config.yaml
n_head: 2
d_mlp: 640
activation: "swiglu"
rope_fraction: 0.5
bias: "none"
parallel_block: false
decay_fraction: 0.656
doc_mask: false
MLP neurons of a small language model. Each row is named by its layer, matrix (gate and up: input weights) and neuron, and shows model dimensions 0-95. Each number is 128 + 32 x the weight over its row's rms, rounded and kept within 0 to 255. A neuron's up and down rows have the sign that makes its largest values positive.
After each neuron's rows, "fires after" lists the tokens most often just before its 100 highest values on Wikipedia text that the model never trained on. A number after a token or word is its count.

L4.gate235 [158 128 115 168 140 123 203 115 113 105  99  90  53 136 155 150 154  80 102 117 126 115 136 122 145 171  84 155 137 152  94 136 115 132 144 103 184 139 176 132 161 166  66 141 151  90 130 113 130 126 148 158  88 127 130  85 145 160 176 107 185 142  70 143 161 112 144 104 146 115  83  97  85 163 120 118 106 119 128 123 111 151  95 111  94 106 159 182 112 114 144 116 165 146 139 156]
L4.up235 [ 86 118 102 147 131 129 152  94 122 118 127 133 151  71 103 137  74 119 153 127 164 160 152 121 132 121 173 104  52 153 112 100  65 110 150 120 170  94 111 158 127 146 115 176 125  69 155 140  42 130 162 131  80  89  76 116 149 150  84 118 177 158 161 115 129 117 123 120 166 127 118  63  83 116 129 167 112 126  99 125 146 130  97 126 102 152 141  87  93  99 119 147 154 148 191 168]
fires after: " c" 20, " C" 14, " F" 13, "c" 10, "ad" 7, "C" 6

L4.gate465 [ 83  39 136 112  79 109 139 151 135 124 149  74 168 183 169 134 113 117 133  85 127 109 116 151 119 176 103 170  98 133 128 108 135 119 145 128  91 128  75 118 138 127 130  58 109 113 140 110 132 109 122 141 125 115  73 116 114 113 147 141 122 113 126 112 127 157 141  73 174 126 107 111  91 149 163  92 102 101 153 121 134 139 162 166 126  95 174 215 149 179 177 129 144 170 113 193]
L4.up465 [135 120 103 157 136 109 107  91  70 108 100  90  64 133 138 177 167 161 158  97  45 106 160  47 172 145 101  87 141  90 121 155 127 111 120 186 156 115  98 115 194  71 112 136 102 115 104 109 180  63 122 119  88 114 132 109 145 108 147 133  81 122 138  91 143 109  48 139 131 104  57  44 136 102 138 123 129 129 110 118 113  66 124 154 144 125 139 169 101 121 127 117 101 134 104 125]
fires after: " Se" 15, " se" 14, " fa" 11, "tra" 7, "ch" 6

L4.gate621 [189 114 129 121 156 141 107 158 105 149 183 163  71 103 166  89 104 134 108 163 163  96  95  97 109 160 105 122 127 113 133  92 167  95 130 142 159 194 181 163 207 124  21 120 105 165 156 160 190 110 165 106 133  99 137 118 183 122 130 140 177 123 134 102 156 109  99 115 159  99 129 109  66 133 147  92 104 100 149 188  97 156 136 148 176 148 120  96  83 154 126 100  98 142 147  93]
L4.up621 [197  78 134  78 152 154  82  61 190 119 132 115 120 114 176 101 140 138 176 149 146 149  89 183 128 103 155 107 171 124  59 112 137 123  86 102 154  74 107 104 147  93 170 112 154  97 121 147 139 102 121 116  92 136 173  98 156 156 172 102 114 138 129 123 115 115 119  94  87 163 123 112  89 152 110 209 133  80 153  70  80 111  64 206 128 133 153 137 201 103 194 160 134 137 139 127]
fires after: " C" 15, " c" 13, " O" 10, " Co" 7, "S" 6, " a" 6

L4.gate274 [112 153 106 101 203 149 128  95 167  68  89 140 130 134 125 115 120 117 145 129 134 107 107 119 118 138 111 144  57 168 118 137  96 135 157 106 144  96 163  78 140 129 101  97 137 139 103 145 164 108 112 138 136 122  96  93 108 144 125  70 147 117 182  72  85 142 128  68 102  83 150 178 122 149 114 138  83 202 137  95 192 173 128 109 161 113  99 103 173  74 119 108 166 149 134 184]
L4.up274 [141 126 108 157  97 143  99 152 169 131 142 149 184 130 170 128  96 129 120  96  83 164 109 101 113 203  95 132 203 158 147 147 130  98 136 177 140 119 120 172  85 107 171 163 175  67 136 129 135 123  83 159 166 162 167 172 165 145 119 140 125 125 125 109 114 101 134 168  77 118 133 205 149 146 162 104 157 165 154  95 152 162 148 171 145 102 185 197 155 129 128 174  95 117  93 149]
fires after: "or" 18, "ur" 13, "ru" 10, " is" 10, "li" 5, "ive" 4

L4.gate368 [195 120 172 132 114 138  99  98 138 124 148 110  96  76 168  43 124 108 105  96  89 109 110 137 165 128  93  66 157 130  71 184 116 156 155 116 130 171 107 162 132 114 122 128 128 141 139  80 105 113 129  88 135 118 126 101 162 126 131 137  97 139 126  96 166  93  99  98 138 109 139 137  53  87  81 222 126 122 178 131 113 104 123 102  97 125 123 117 134 153 110 161 189 154 126 111]
L4.up368 [131 113 195  85 164  75 148 100 103 120 155 136 101 122 113 165 114 170 146 143 162 173 165  76 105 106 155 130 122  88  86 116 111 143 150 129 116  99 125 117 116 114 137 123  65 153 131 121 150 159  72  92 123 151 120 143 128  99 122  63 143 161 131  94 108 160 168 167 101 110 129 179 131 104 140 109 135  75  97 145 128  79 141 169  93  81 137 147  98 138 158 166 100 123 117 140]
fires after: " " 33, " Ri" 8, "it" 7, "s" 6, " Di" 5, " d" 5

L4.gate67 [167 118 176 131 109 151 104 103 174 162 144  97 156 126 138 118 134 116 155  94 141 178  77 121 116 158  96 110  79 125  80  97  94  77 120 107 153 164 101 122 123 169 125 153 147 133  77  95 173 115 173 124  70 180 161  78 157 183 163 120 157 126 137 123 145 162  76  98  97 119  60 129 136 155  72 122 125 111 121 135 140  97 136 118 159 132 176 181  65 145 147 134 148 130 187  74]
L4.up67 [131 161 133 187 143 143 129 125 116 122 123 145 161 159  86 154 101 130 121 139 137  78 146 174 171 191 159  81  87 175 108 141  74 111 142 103  63 117  90 107 147 145 148  91 151 151 192 125 121 108 115 133 115 143 130 120 148  95 132  95 118 123 121 151 107 118 135 115 160  92 191 127 139  94 105  89  87 171 131 104 100  98 139 136 118 145 109 168 100 120 122 163 140  66 174 199]
fires after: " " 66, " c" 9, " C" 4

L4.gate234 [158 122 119  88 139 133 165 174 162  92 115 130 110 109 116  94 109 109  86 150 142  67 120 159 173 124 109  95 138 137  95 188 127 115 137 127 107 138 101 121 159 129 115  86  85 159  84 190  87 129 152  63 138 138  99  72 174 159 194 142 206 163 162  94 132 115 121 104  73 129 135 132 145 167 138 137  82  94 116 135 129  66 133  95  91 114 139 131  99 133 112 177  93 152 116 138]
L4.up234 [160 140  90 145 129 126  92 183 158 139 123 182  96 192 106  97 105 134  87 172 131  93  97 114 166 123 146 113 127  95  81  97 116 171 162 153 151 105 114 117 116 106  99 154 118 115 116 167 179 127 176  82 155 111 149 171 104 152 181 130 164 107 111 152 106 145 153 131 103 155 116 141 225  95 109  84 137 119  99 133 124 171 108 176 109 119 155  93  45 165 165 131 185 174  99 101]
fires after: " " 51, "±" 8, "n" 7, "le" 6

L4.gate57 [131 131 174 125 115 111 133 210 112 100  71  56  76  82 147 118 179 112 107  93 138 118 138 176 141 120 129 143 122 158 174 141 109 128 108 116 136 126 126  93 149 196 137  95 133 107 110  95 155 131  59  88 156 119 122 153 135  85 117 137 155 113  86 133 119 120 156  79 125  46 120 128 102 160 129 134 183 137 155  90 142 117 112  36  55 127 164 173 168 163 107 101  97  66 145 127]
L4.up57 [102 139 115 125 104 133 101 117 121 139  65  93 134 136 203 178 145 111 105 140 164  98 147 166 119  69 144 111 149 127  72 117 149 121 126 116 114 151 108 127  82 152 176 182 147  98 126 138 137 177 147 157  40 118  66 161 211 116 172 139  48  65  46 134 140 171 102  91 155 108 123 120 148 168 153 119 131 122 141 150 188  52 127 130 119  83 104  86 108 114 104 170 108 128 141 135]
fires after: " " 34, " ch" 13, " F" 11, " pro" 10, " re" 7, "-" 6

L4.gate608 [132  89 125 145 116  99 130 114 130 138 120  98 165 127  88 106 228 105 109  97 136 193  92 115 142 193 116 143  92 135  70 131 144  81 156  89 168 185 137 141 126 165 118 160 139 151 157 109 127 100 154  98 124 137 165  97 183 137 199  69 144 142 167 118 169 132 153  53  77 155 109 113 160 107  70 129 188 152 145 216 119 173 129 113 141 105 133 187 103 132 202 128  81 176 106 129]
L4.up608 [230 132 110  85  99 138 111  90 125 119 123  74 112 134 122 105 113  78 123 133 125 113 126 111 114 186 134 128 105 158  96 111 124 132 176  89 122 157 145 150 110 119 109 162 100  86 174 130 120 193  68 133 131 144 151 129 119 123 119  66 125 128  71 153 138 108 150 110 173  99 139 111 117  54 176  99  89  90 110 123 133 150 118 107 202 135 140 138  99 128 126  94 126 157 139 198]
fires after: "c" 25, " c" 18, "s" 10, "ac" 8, " C" 7, " trans" 5

L4.gate380 [153 180 136 123 113 118 102 100 102  90 172 130 125 117 155 118 199 122 131 100 170  78  79 133 117 100 140 112 120 103 116 151 135 117 154 119 196 210 162 117 129 147 135 143 117 172 137  74 174 135 160 151 152 144 104  92 140 181 121 153 142 175 137 128 120 155 173 133 123 150 138 134  76 128 129 140 134  87 162 127 141  42 126  28 133 183 141 158  72  78  90 112 130 199 136 125]
L4.up380 [109 101 106  81  90  95  92 118  86 113  97 138 103 103 164 122 154 126  89 144 156 139 118 110  86  56 165  38 158 129 138 167 159 162 123 148 171 108 132  69  93 130 115 133  95 137 147 198 105 134 184 124 132 214 138  79 109 121 117 165 176 140 128 129 142 115 126  64 157 141 105 131 112  97 112 155  78 109 135 114 175  76  77  98 146 137 156 157 124 132 133 172 145 111 103 131]
fires after: " " 31, " at" 8, " dis" 6, "ce" 5, " re" 4, " Di" 4

L4.gate66 [134 115 141 131  96 121 132 115 150  78 149 110 146 141 162 158 138  95 122 167 111 105 104 157 131 176  19 184 152 165 166 112 169 144 127 117 134 188 129 166 114 115  70 114 138 102 117 116 165 162 126 126 136 144  64 117 166 192 177 115 147  84 129  98 105 123  83 134 129 131 149 156  77 167 130 129 105 116 145 126 115 127 190 136  80 156 141 129  25  37 162 109 132 109 120 132]
L4.up66 [132  96 125 151 179 144 150 131 131  80 183 100 207 101 133 136 121 100 114  81  97  92 161 137 141 167 112 106 129 174  93  51 101 112 163 144 128 111  85 196  76 113 181 171 154  49 176  98 156  93 106 115 121 139 135 111 178 129 121 173 113 137 166 152 103 130  88 115 183 133  81 126 113 113 130 125 105 103 127 120 148  91 149 138 138 160 108 118 108 133 145 109 126 154 144  82]
fires after: " the" 15, " to" 11, " a" 10, " The" 8, " H" 7, " A" 7

L4.gate205 [142  66 172 175 127 109  91 103 110 119 131  47 119  78 122 141 134 140 102 121 133 132  97 152 160 191 173 125 152 127 124 118 103 102 154 145  88 114 133 135 161 141 121 108 156 171 151  79 166  69 151 102 121 159 125 112 204 141 117  98 125 152 102  89 120  80 161 108 177 134 127 142  91 148 122 112 128 193 169 194 160 127 161  91 104  84 127 137 146  89  91 152 156 163 156 112]
L4.up205 [145  68 102 122 108 112  81 158 160 158 148  88 126 124 148 192 130 134  75  96  87 144  90 127  76 150 148 102 131 147 103 126 161  96 181 139  46 147 112 140 157 123 118 121 138  65 148  87 144 133 144 134  73 109 154 108 159 130 140 137 122 121 205 118  98 109  84 124 206 174  94 164 129 131 184  77 145 133 146 114 112 127  95 129 115 127 141 129 116 144 177 178 132 157 151 128]
fires after: " c" 31, " C" 18, " " 12, " P" 5

L4.gate490 [105 116  97 147 112 104 124 116 150  91 146  72 116 158 182 141 158 120 117  63 102 141  93 161 146 160 105  44 107  94  49  99 106 106 154 139  94 130 142 152 135 178  98 100 161 145 122 126 155 128 152  72 146 104 168  57 125 168 181  81 126 148 149 136 132 139 149 107 124 102  97 149 108 163 142  99 120 117 178 149 148 120  90 123 128 140  81 164  99 120 185 149 164 174  98 122]
L4.up490 [ 96 129 125 116 139 175 134 136 104  94 157 168 143 146 129 186 113 165 124  64  98 100 100  81 164 142 150 117 116  97 136  66 109 124  82 110 191  98 204 113 193 113 151 160  99 157 102 113  77 103  83  93 156 165 136  80 104 111 101  44 145 207 122 128  99 133  83 150 104 130 108 105 173 106 141 124 107  86 105 139 123 168  95 181 146 135 130 157 147 145 115 106 115 120 163 101]
fires after: " " 28, " sp" 15, " Sp" 14, " p" 8, "p" 7, " pro" 5

L4.gate504 [206  75 138  90 146  84 141 121 191 122 148  97 140 191 111 185 115 159 132 172 118 113  58 154 155 133  89 113 124  66 143  97 142 137 132 118 173 156  96 146 162 158 147 121 113 157 166 115  93 135 208 183 134 115 122 101 147 128 127  98 109 126 183 123 160 132  75  79  77 161 125 139 135 188 127 141 131  99 161 160 141 151 149  93  41 170 108  94 177 120 101 165 155 128 200 145]
L4.up504 [140  93 106 142 122 194  80  78 123  93 108  89 158  65 160 138 117  62 141 125 131 133  84 151 114 137 129 128 166 168 100  83 136 140 108 101 121 138 112 128 141 136 121 121 122 115 130 123 140 120 135 132 191 126 165 104 100 161 109 142 121 181 113  97 139 110 138 147 159 165 181 118 113  28 156 133 100 167 166 135  78  91 107 127  74  54 126 145 205 119 189  74 117 111 128 120]
fires after: "g" 16, " G" 13, " c" 12, " ma" 8, " b" 7, " C" 7

L4.gate593 [118 164 154 180 113  90 115 102 179  91 106 150  77  53  61 145 140 118 122  72 189 138 171 109 104 124 111 143 134  74  96 145  35 132  71  77 107 173 124 181 174 136  78  81 159 152 111 161 123 140 114 114 158 107 128 127 188 107 117 130 161 134 156  72 171 111 111 139  96  87 121  97 113 117 126 115  85 115  98 153 155 168 116 168 149 131 160 196 138 141 110 169 106 166 109 204]
L4.up593 [ 82 145 111 118 142 132 110 130 143 138 172 161 121 111 123 121  65 142 142 115 177 168 115 139  83 107  87  94  96 178 155 112 162 140 103 123 163 126 162 129 128 113 137  74 144 156 181 154 108 156 118 170 126  79 144 166 133 142 138 121  31 142 103 164 169  38 132 101  67  64 128 125 113 126 148 102 110 191 153 165 151 156 161 106 129 200 158 180  51 103 113 112  60 127 150 144]
fires after: "-" 26, "er" 19, " Pro" 11, " work" 10, "ock" 4, "and" 4

L4.gate338 [114 135 196 152 105 117 133 155 181 188 130 119 130 109  97 113 118 112  59  65 164 117 140 195 139 104 141  54  55 176 128 165  91  98 137 105 132 116 116 149 145 130 108 141 161 144  82 120 200 132  88 133  85 146 123 159 190 153 129 154 109 150 120 138 200 119 135  79  88 115  91 151 103 179 131  98 123 103 149 169 155 131 113  68 118 108 154 137 164 124 140 145 135 147 112  92]
L4.up338 [ 92 177 137 126 133 157 132  80 202 106 132  92 129 100 142 127 112 132 207 112  84 135 209 120 102  91 159 152 168 163  83  91 169 114 109 129 174 115  81 189 112 133 137 108 145 179 136 159 131 122 138 146 129 125 151  91 192 154 152 134 102 100 152 103  95 118 147 124  77 116 218 176 101 154 107 104 142 132 135  69 167  78  89 146  89 106 135 115 129 135 112  90 121 148 151 131]
fires after: " " 45, "-" 15, " out" 9, " I" 5, " (" 5

L4.gate8 [140 147 101 157 122 120 110 202 142  91 115 124  94 168 154 151 158  81 173 128 110  65 173 107 142 118 114 112 104 129 169 143 122  59 169 178 132 128 167 178 134 147  68 174 123 138  96 126 182 169  79  98 118 146 127 120 119 125 120 131 159 138  96 127 146 166 127 143  77  69 118 140 138 155 153 159  79 141 118  98 125  82 110 100 117  81 118 158 127  55 170 105 135 143 145  67]
L4.up8 [169 127  96 156 136  80 157 146 163 118 125 123 138  51 163 162 146 133  84 111 136 125 139 170 128 110 142 158 118 120 134 120 148  53 146 121 148 101 144 121 142 139 140 111 198  29 127 114 150 138 111 123 114 104 127 102 100 127 150 155 121 141 128 136  98 174  89 132 105  78 131  66 140 124 134  73 148  95 100 107  57 146 148 187 120 111  99 172 109  55 170  96 176  81 136 173]
fires after: " No" 15, " no" 11, " O" 11, "la" 8, "ra" 8

L4.gate317 [124  88 162 121  92 123 110 136 179  91 177 139 138 116 126 105 159 112 204  68 221 129 137 134 215 138 129  78 114 162  81 137 126 102 109 143 183 122 146 136 115 105  98  89 140 179 137 118 137 108 121  85  88 133 138  50 153 144 127 102 151 199 127 149  56 163 130 110  94 147  81 124 126 148  77 114  84 152 158 105 194 185 137  83 122 103 166 126 139 115 145 188 124 122 103 159]
L4.up317 [148 157 112 146 161 147  39 119  69 133 162 150 151  94  85  96 105  72 102 153 105 160 105  99 111 172 102 156 135 202 151 156 129 102 178 160 105 133 164 167 109 120  79  94 124 178 138 116  94 154 213 119 137 123 112 102  77  74 189  80 120 156 150 124  81  90 155 140 134 227 171 125 163 160 180 134 126 141 113 102 157 100 141 151 131  86 128 175 129 126 168 154 109 118  89 105]
fires after: " " 35, "f" 9, "c" 9, " b" 8

L4.gate311 [219  81 112 123 103 154 143 133 150 131  97 140  81 137 138 108 134  74 119 120 140 140  93 130  96  91 126 131 155 188  67 147  32 119 135 150 137 112 150 107 111 169 100 145 161 150 147 104 218 154 129 123 171 136 151 141 141 148 180 140 146 148  88 125 164 129 160  46 123 141 117 153 120 163  53 119  81 145 178 154 150 171  94 124 124 143 184 212 118 139 143 142 149 148 164 168]
L4.up311 [152 132  80 165  51 144 114 109 175 156 178 118 190  84 117 108 102  96 153 119  76  98 165 104  84  38 148 121 146 113  71 114 125 137 174  94 103 130 142 133  96 199 124 147 108 127 120 103 180 107  92 104 111 136 147  87 112 141  92  99 165 122 126 122 108 125 119 116  96 105 150  82 138 130 103  86 157 138 145 134 126 164 105 121 136 102 141  87 176 183  54 155 160 105 122  94]
fires after: " " 35, " is" 12, " P" 7, " \"" 4, "," 4

L4.gate201 [185 121  97  87  89  95  92 163 156 176 110 188  89 192 150 126 101 126 155 130 136 135 141 142 151 111 104 112  99 177 157 121 128 140 138  86 198 168 229 169 169  91 140 137 117 108 109 124 159 138  76 145 148 182 153 132 157 143 133  88  91 178 194 121 125 175 113  91  93 119  76 148 136  89 149 109 113 119 134 128 125 142 165 112 154 170 126 135 119 124 123 153 174  61 169 145]
L4.up201 [171  97 156 136 145 139  92 115  82 125  90 146 150  78 125 167  70 117 173 123 139 186  56 150 113 101  84 160  53 133 157 155 158  86 147 133 138 118 136 183 134 159 158 121 126  54 165  90 130 184 116 154 135 108 172 131 132 121 136 142 137 113 124 171 100 164 143 135  83 154  83 190 173 104 105 142 118 112 122 151  76 221  99 146 170 207 164  65 114 144 111  88 114 114 105 137]
fires after: "la" 23, "lo" 14, " Nor" 6, "st" 6, " to" 5

L4.gate84 [134  89 127 158 102 130  77 163 114 169 185  93 158 139 167  88 157 104 179 105 179 131  74 121 195 143  91 131 115 170  81 150 134 139 158 109 187 136 165 175 105  95 101  93 170 130 109  95 177 142 122 110 191 152 134 104 156 152 152 171 123 184 111 138 146 110 140 121 168 134  81 148 115 119 125 125 190 145 103 173 126 122 129 173 120 119 137 159  77 147 164  87 173 153 166 111]
L4.up84 [103  85 137 137 111 169 135 182  61  72 109 216 116 106  63 105 200 147  85 109 134  73  95 178 116  88  89 130 100  71 143  85 161 131 108 143 139 108 107 126 137  91 101 129 141 156 127 102 122 135 118 129 192 141  97 175 127 146 136 139  86 166 170 142 109 124 104 113 185 113 116 143 153 128 134 103 126 141  95 118 126  96 125 132  87 116 210 177  94 123 150 139 146 135 176 116]
fires after: " " 18, " a" 10, " about" 8, " over" 7, " to" 6, " was" 5

L4.gate469 [142 144 196 116 140 159 117 115 108 105 197  83  92 115 158  84 175 105  99  64 133 103  92 150 163 139 135 103 146 128 120  80 116 131  95 146 124 163 157 119 131 198 134  75 105 112 167 123 151 123 213 134  54 176 158 118 197 157 101 108 180 131 118 131 198 152 157  27 149 107  69 119 107 149 147 130 126 110 122 142 146 123  96  83 115 135 183 139 115 108 168 163 141  81 115 140]
L4.up469 [ 59  57 159 147 163 111  99 134  92 139 178  95 181  79 109 106 112 144 108 163 143  84 112 126 138 150 176 154 149 160 122 109 107 123  95  77 112 143 131 119 102 135 103 115 175 171 138 112  96  98 165 119 152  72 172 187  91 159 155 118 134 120 134 123 141  89 122  98  73 160 176 125 104  78 151 100 154  50 130 138 116  90 154 111 182 126 145  93 110 163  89 181 128 129 129  59]
fires after: " " 25, " re" 14, " ex" 14, "s" 11, " C" 5, " S" 5

L4.gate200 [107 119 165 144  56 130 148  86 141 145 130 120 117 138 161  78 121 103 186  86 135 124  84 128 122 167 113 105 117 173  93 117 107 134 112  71  94 148 152 135 137 169 159  41  58 169  93  57 121 112 124 136 136 175 141  87 167 122 141 167 133 118 144 112 124 132 143  66 115 112 152 131  32 190  69 101 136 140 158 118 152 132  84  89  62 135 150  96 132  60 142 125  91 163 138 185]
L4.up200 [107  66 106  90 142  91 141 177  69 120 136 136 108 113  34 159 161 144 207 147 134 132  96 119  90 131 176 147 161 120 103 156 175 169 101 115  78 154 155 122 131 120 105 120 122 163  78 145 101 102 133 122 150 116 108 143 120 153 181 123  85 160 101 124 127 122 174 201 167 166  88 140  79 142  85 170  56 159 126 185 101 199 143 137 130 125 122 128 129 140 165 123 105 118  80 159]
fires after: "p" 13, "c" 11, " p" 11, "ad" 7, " c" 7, "b" 6

L4.gate306 [147 113 140 145 190 117 141 111 108 157 122  64  95 142 132 120 119 158  66  93 123  98  96 119 192 151 109 103 118 133  87 120  74 123 109 131 120 140 169 133 154 170 113  89 118 147 148  87 183 103 122 153 106 182  97  75 122 156 143  88 150 114 116 185 142  88 140  57 127 112  84 132  66 154 121 176 182 158 100 148  90 168 106 143 127 147 133 127 167  69 213 127 122 149  92 132]
L4.up306 [165 139 115  92 122 168 129 128 124 112 112  91 118  97 139 115 103 145  78 115  95 155 168 130 100  81 122 124  81 135 113 144 113 133  42  81  92  95 198 123 122 151  95 104  98 120 122 113 108 188 146 113  83 125  82  91 110 156 144  78 182 168 168 143 109 113 108  84 150 119 122 129  80 128  83  95 172 172 153 162  77 184  91 132 135 130 146 130 176 106 132 185  97 107 140 110]
fires after: " " 46, "p" 11, " T" 7, "P" 6, " p" 6, "th" 4

L4.gate305 [127 114 215 169 123 127 115 181 139  86 162 123 166 106 141 103  98 115 139 116  79 146 144 153 174 199 138 132 157 130  77  73 156 165 171 152  47 118 111 139 132 121  98 107 171 127 118 111  75 138 101  99  87 160 163 122 139 122 123 126 122 145 186 145 104  69 219  51  54 133 121 127 169 145  88 166 131 113 182 154 131 105 119 113 119 145  79 100  91 157 112 128 141 183 108 111]
L4.up305 [107 137 151  89  73 151 156 121 200 174  75 152 114 166 176  74 153 151 183 113 163 158 115 121 166 101 150 125 108 155 148 119 141  58 192 182 103 117 155 107  96 136 123 128  33 134 156 141 123 130 102  87 126 129 161 147  92 114 134 125 147 184 111 124 128 106 149 118 147 188 114 156 207 178 137 134 116 139  94 133 133 133 105 125 112 103  79  80 101 125 144 115 161 121  53 121]
fires after: " " 20, "it" 14, " Con" 7, "c" 7, "t" 5, "n" 5

L4.gate291 [133  80 103 128 109  86 152 132  92  93 149 162  79 150 126 122 139 163  87 172 123 132 199 111 145 138 162 125 137 108  78  90 117 122 120  93 152 153 145 179 119 142  93  81 116 208 107  35  88  97 103 137 122 145 108 111 132 115 122 120 193 145 113 108 177 149 143 120 122 121 170 150 109 114 134 217 121 108  99 186  91 123 146  99 130  80 142 164 136  71 109 165 115 145 111 111]
L4.up291 [ 74 108 112 159 139 148 138 119 128  50 131 102 104 146 156  74  60 124 100 133 142  86 142 114 125 122  98 162 141 103 118 112 101  45 151 152 136 112 174  84  85  91  99  52 109 100 103 144 143 216 122 146 140 108  99  95  87  93 217 110  79 122 121 134 128 127 102 107  76  83 139 112 157 193 142 174 108  98 150 124 138 165 155 122 121  81  94 177  96 101 104 136 118 107 105 126]
fires after: " in" 32, " " 8, "c" 8, "cc" 8, "y" 5, "im" 4

L4.gate548 [154 114 149 166 159 128 163  94  95  91  83  92  72 149 135  57 161 134 104  64 141  75 116 161 136 129 119  95 124  97  98  95  70 127 193 187 112 116 141 109 115  57 105 128 130 139 190  81 157 139 172 197 130 160 127 160 156 124 161 143 143 160 177 113 151 102 129 137 143 127 154 102 122 122 131 169  99 163 162 135 122 161 126  41  89  90 131 174  98  91 147 163 131 119 151 110]
L4.up548 [185  91  88 116 153 159 184 157  71 156  89  48  78 126 140  68  83 108 119 157 128  77 102 134 167 113 140 135 145 122 123  52 151 126 167 144 127  86 126 183 182 126 132 149 124 122 121 170 139 109 163 128 156 154 135 124  97 132 159 138 130 147 118  77 112 122 143 124 162  84 111 112 127  90 104 133 169  90 177  97 102 128 149 132 141 137 165 129 159 104  96 155 111 104 141 151]
fires after: " c" 21, "ba" 14, " C" 12, " Gu" 7, " H" 5

L4.gate285 [131 159 176  85 158  40 109 135 166 131 125  69 112 133 120 135 180 115 116 103 180 118 153  55  98 125 116 114  84 111 143 183  76  88 135 129 127 179 110 159 126 160 149 160 162  78 127 146 122 103 105 174 103 188 126  91  90 106 178 156  94  88  72 115 161 153 152 147 155 118 140 190  96 115 107 152 139 117 121 117 144 142 122 148 167  86 181 159 143 147  96  90 114 129 149 128]
L4.up285 [101 120 142 137 167 151 153 139 133 104 165 179 135 121 167 127  97 104 119 134 127 137 109  88 123 157 110 159 125  71  68 125 182 100 202 178 160 178 139 159 116 123 155 122  81  65 115 171 170 150 120 136 150  98 147 116 163  99 196 152 155 146 139 108 159  98 128 143 136 137 142 152 194 195 211 112 160 136 120 103 132 162 174 125 144 114  55 123 106 165 170  37  87  96 107 133]
fires after: " 19" 24, " large" 14, " the" 13, "er" 12, "and" 7

L4.gate259 [ 95 174 201 148 123 102 151 168 129 175 140 125 105 108 136 188 141  55 100 133 140 150 138 108 168 143 109 147 111 113 151  75  49 148 130 141 156  77 165 135 165 152  95 102 125 101 169 136  46 108 107 165 119  49 117 156  85 115  93 125 157 183 132 151 179  76 149 115 176 133 125 129 169  96 173 169 112  82 104  78 144 104  57 125  90 152 107 169 118 110 110 158 105 116 105 106]
L4.up259 [132 129 191  80 125 168 136 143 129 154 160 176 139  92 146 114 193  79 105 133 144 145 148 165 174 134 136 188 115 183 167 122  90 108 117 101 111 106 123  96 116  93 135 141 134 126 135 113 140 135  69  89 169 128 174 129 145 111 115 141  77 167 118 124 136 129 148  64 148 176  86 164 178 139 135 107  94  78 149 100 212 133 112 115 154 117 150 131 146 173 134  82 164 157 160  92]
fires after: "," 20, "st" 18, "t" 7, "n" 6, " St" 5, " c" 5

L4.gate43 [141 143 191 156 169 139 112 127 142  90 129 116 132 136 140  91 153 174 162 122 139 125 142 127 121 123 158 123 124 145  60 204  77 140 123  83 121  99 134 120 139  88  97 126 161 181 177 120 157 125 139  91 115 190 147  47 184 156 147 129 118 181 184  71 155  97 146 132  64 101 161 153 105  97  79 151 126 140 138 111 115 170 102 114 157 120 146 176 134 147 150 148 140 163 127 137]
L4.up43 [138 196 108 156  68 178 144 131 133 144 137 157 122 116  97 108 164  78 149 100 167 123 195  96 130  87 123 137 179 145 103  80 163 114 139 134 138 157 106 162 152 160  69 133 158 130 157 168 155 110 172 125 155 100 165 142 162 120 124 125 128 136 148  80 126 120 141 176 125  98 133 156 103 111 128 152 164  93 154 130 183 122 203 103 105 123 127 131 144  64  75 114 102 117  52 128]
fires after: " " 22, " P" 17, " In" 12, " sub" 9, "s" 8, " Co" 6

L4.gate27 [ 89 141 120  91 132 147 144 141 129 104 102 127 126 153 182 160  82 125  76 112 112  70 148 140 131 119 125 113  77 116  53 108 113 122 197 127 109 134 111  96  98 162 129 120 143  58 160 149  93 145 146 202 191 158 120 165  89 182 132 112  90 137 152 127 183 134  89 124 218 128 144 148 101 131 115 125  66 101 114 140 129 187  80 131 105  69 166  97 128  60  84  90 125 127 192 117]
L4.up27 [104  97 141 107 138 132 164  87 108  91 126 127 131 133 108 155 130 112 127 132  97 115 124 192 140 204 156 112 137 124  86 114 148 135  65 136 135  71 137  95 131 128 160 239 160 118 119 118  53 154 120 132  97 136  94 158  89 119 210 118 153 116 114 168 164 111 150 100 111 119 133 141 134  86 152 104 161  87 135 195 137 138 101 105 101 142 177  67 221 116  98 110 114  87 128 140]
fires after: " h" 17, " W" 10, " member" 9, " her" 9, " c" 6, "c" 4

L4.gate171 [118 138 164 132 120 122 156  97 129 115 101 120  43 149 163 122 185 101 168 133 173 106 159 108 144 152 114 101 131  83  85 102  68 104 116  96 148 144 142 155 111 150 117 115 131 125 130  68 157 103 148 105  79 178 113 134 140 125 190 123 148 173 119 104 161 111 160  98  71 133 110 123 154 169 130 163 115 122 171 146 181 132 105  73 114 128 163 170 138 108  33 128 117 117 115 155]
L4.up171 [191 121 114  79 159 138 121 106 169 115 148 152 103 147 149 117 149 170 131  78 148  75  86 108  76 123  98 113 151 136  98  84 126 110 119 123 121 110 105 122  68 156 112  92 136  91  94 152 126  66 113 160  71 104 149 161 139 107 153  85 141 145 118 126  88  69 109  77 157 106 102 165 106 118 160 204 104 148 146 117 141 106  95 188 142  83 190  53  74 129 170 134 106 117 158 105]
fires after: " " 26, "c" 10, " un" 9, "ce" 8, "com" 5, "-" 5